config.toml
n_layer = 10
d_model = 704
n_head = 11
n_kv_head = 11
head_dim = 64
d_mlp = 2816
vocab_size = 8192
activation = "tanh_gelu"
norm = "layernorm"
norm_place = "pre"
norm_eps = 1e-06
positions = "learned"
qk_norm = false
attn_scale = 0.125
bias = "all"
tie_embeddings = true
parallel_block = false
init = "trunc"
init_std_qkv = 0.0275
init_std_o = 0.00615
init_std_up = 0.0275
init_std_down = 0.00615
optimizer = "adamw"
lr = 0.000467
beta1 = 0.9
beta2 = 0.95
weight_decay = 0.46
lr_head = 0.00513
grad_clip = 2.0
warmup_steps = 403
schedule = "wsd"
decay_fraction = 0.338
decay_shape = "linear"
final_lr_fraction = 0.0
batch_tokens = 131072
seq_len = 1024
doc_mask = true
train_tokens = 900600000
steps = 6872
dataset = "wikipedia_en"
MLP neurons of a small language model. Each row is named by its layer, matrix (up: input weights) and neuron, and shows model dimensions 208-271. Each number is 200 + 30 x the weight over its row's rms, rounded and kept within 0 to 999.
After each neuron's rows, "fires on" lists the tokens most often at its 100 highest values on Wikipedia text that the model never trained on. A number after a token or word is its count.

L6.up2218,210,204,190,165,188,176,167,278,239,161,247,167,149,180,223,244,248,221,227,219,193,237,174,153,189,186,190,177,193,156,228,173,225,162,228,202,181,190,201,181,240,193,163,180,207,180,245,189,158,169,152,202,156,194,191,223,199,179,254,215,200,161,158,291
fires on: " an" 27, "-" 27, " location" 4, " (" 4

L6.up492,185,196,189,267,170,255,163,198,222,173,213,222,220,172,211,148,202,151,195,227,171,185,216,291,230,178,223,197,208,221,200,223,210,178,182,188,208,213,209,161,176,184,206,250,214,205,194,226,174,175,200,238,227,150,186,185,177,196,222,225,198,213,166,127
fires on: " which" 21, " am" 11, " also" 11, " Am" 9, " that" 5

L6.up1078,236,197,224,243,186,182,258,208,196,218,240,182,185,140,226,177,181,207,227,195,201,174,223,160,147,204,213,204,216,126,206,233,143,267,236,167,163,216,194,171,190,174,190,144,205,208,192,225,229,191,187,163,224,179,197,203,142,226,275,202,173,167,246,200
fires on: " |" 21, "P" 17, "|" 9, "az" 6

L6.up1974,199,180,140,194,201,208,143,199,191,195,251,211,179,189,193,220,185,196,226,223,262,173,192,203,124,179,169,204,179,197,177,127,189,212,239,193,210,215,240,155,227,170,176,200,218,196,151,216,172,217,199,213,198,165,239,208,174,160,187,215,173,204,158,212
fires on: "s" 30, "in" 19, " D" 8, "er" 5

L6.up1198,228,199,171,191,199,191,243,190,204,212,246,240,172,218,168,233,206,207,207,210,225,220,215,224,224,176,157,225,219,211,201,230,186,175,210,171,215,190,208,129,175,209,183,219,225,222,199,155,207,182,208,205,179,185,251,202,196,196,205,247,249,207,167,230
fires on: " which" 31, " that" 25, " to" 8, " when" 4

L6.up2336,216,167,187,188,205,215,179,239,197,205,201,262,230,187,197,237,224,159,240,231,180,212,273,255,197,201,240,189,204,229,250,227,217,186,212,239,192,188,187,200,207,210,176,160,169,152,210,215,270,156,212,197,183,169,172,170,196,210,182,215,193,147,156,202
fires on: " Gold" 15, "th" 11, " of" 10, "ie" 9, " place" 7

L6.up355,246,148,199,195,214,150,190,176,165,205,174,198,193,180,148,163,196,217,203,228,181,231,197,175,143,168,234,223,248,204,193,156,191,195,208,145,151,188,232,210,202,168,194,167,200,212,252,178,247,157,176,163,190,219,190,195,201,192,223,126,191,210,191,248
fires on: "On" 14, " on" 12, "ther" 8, " On" 7, " part" 6, " son" 6

L6.up1904,250,209,183,148,210,182,188,233,195,231,195,143,227,174,197,188,166,183,236,199,210,216,222,234,207,183,162,220,195,129,202,226,191,236,212,218,217,215,264,230,176,235,173,193,165,159,168,162,208,211,219,184,215,212,162,227,137,205,176,217,185,204,197,240
fires on: "d" 21, " to" 16, " of" 10, " Mad" 6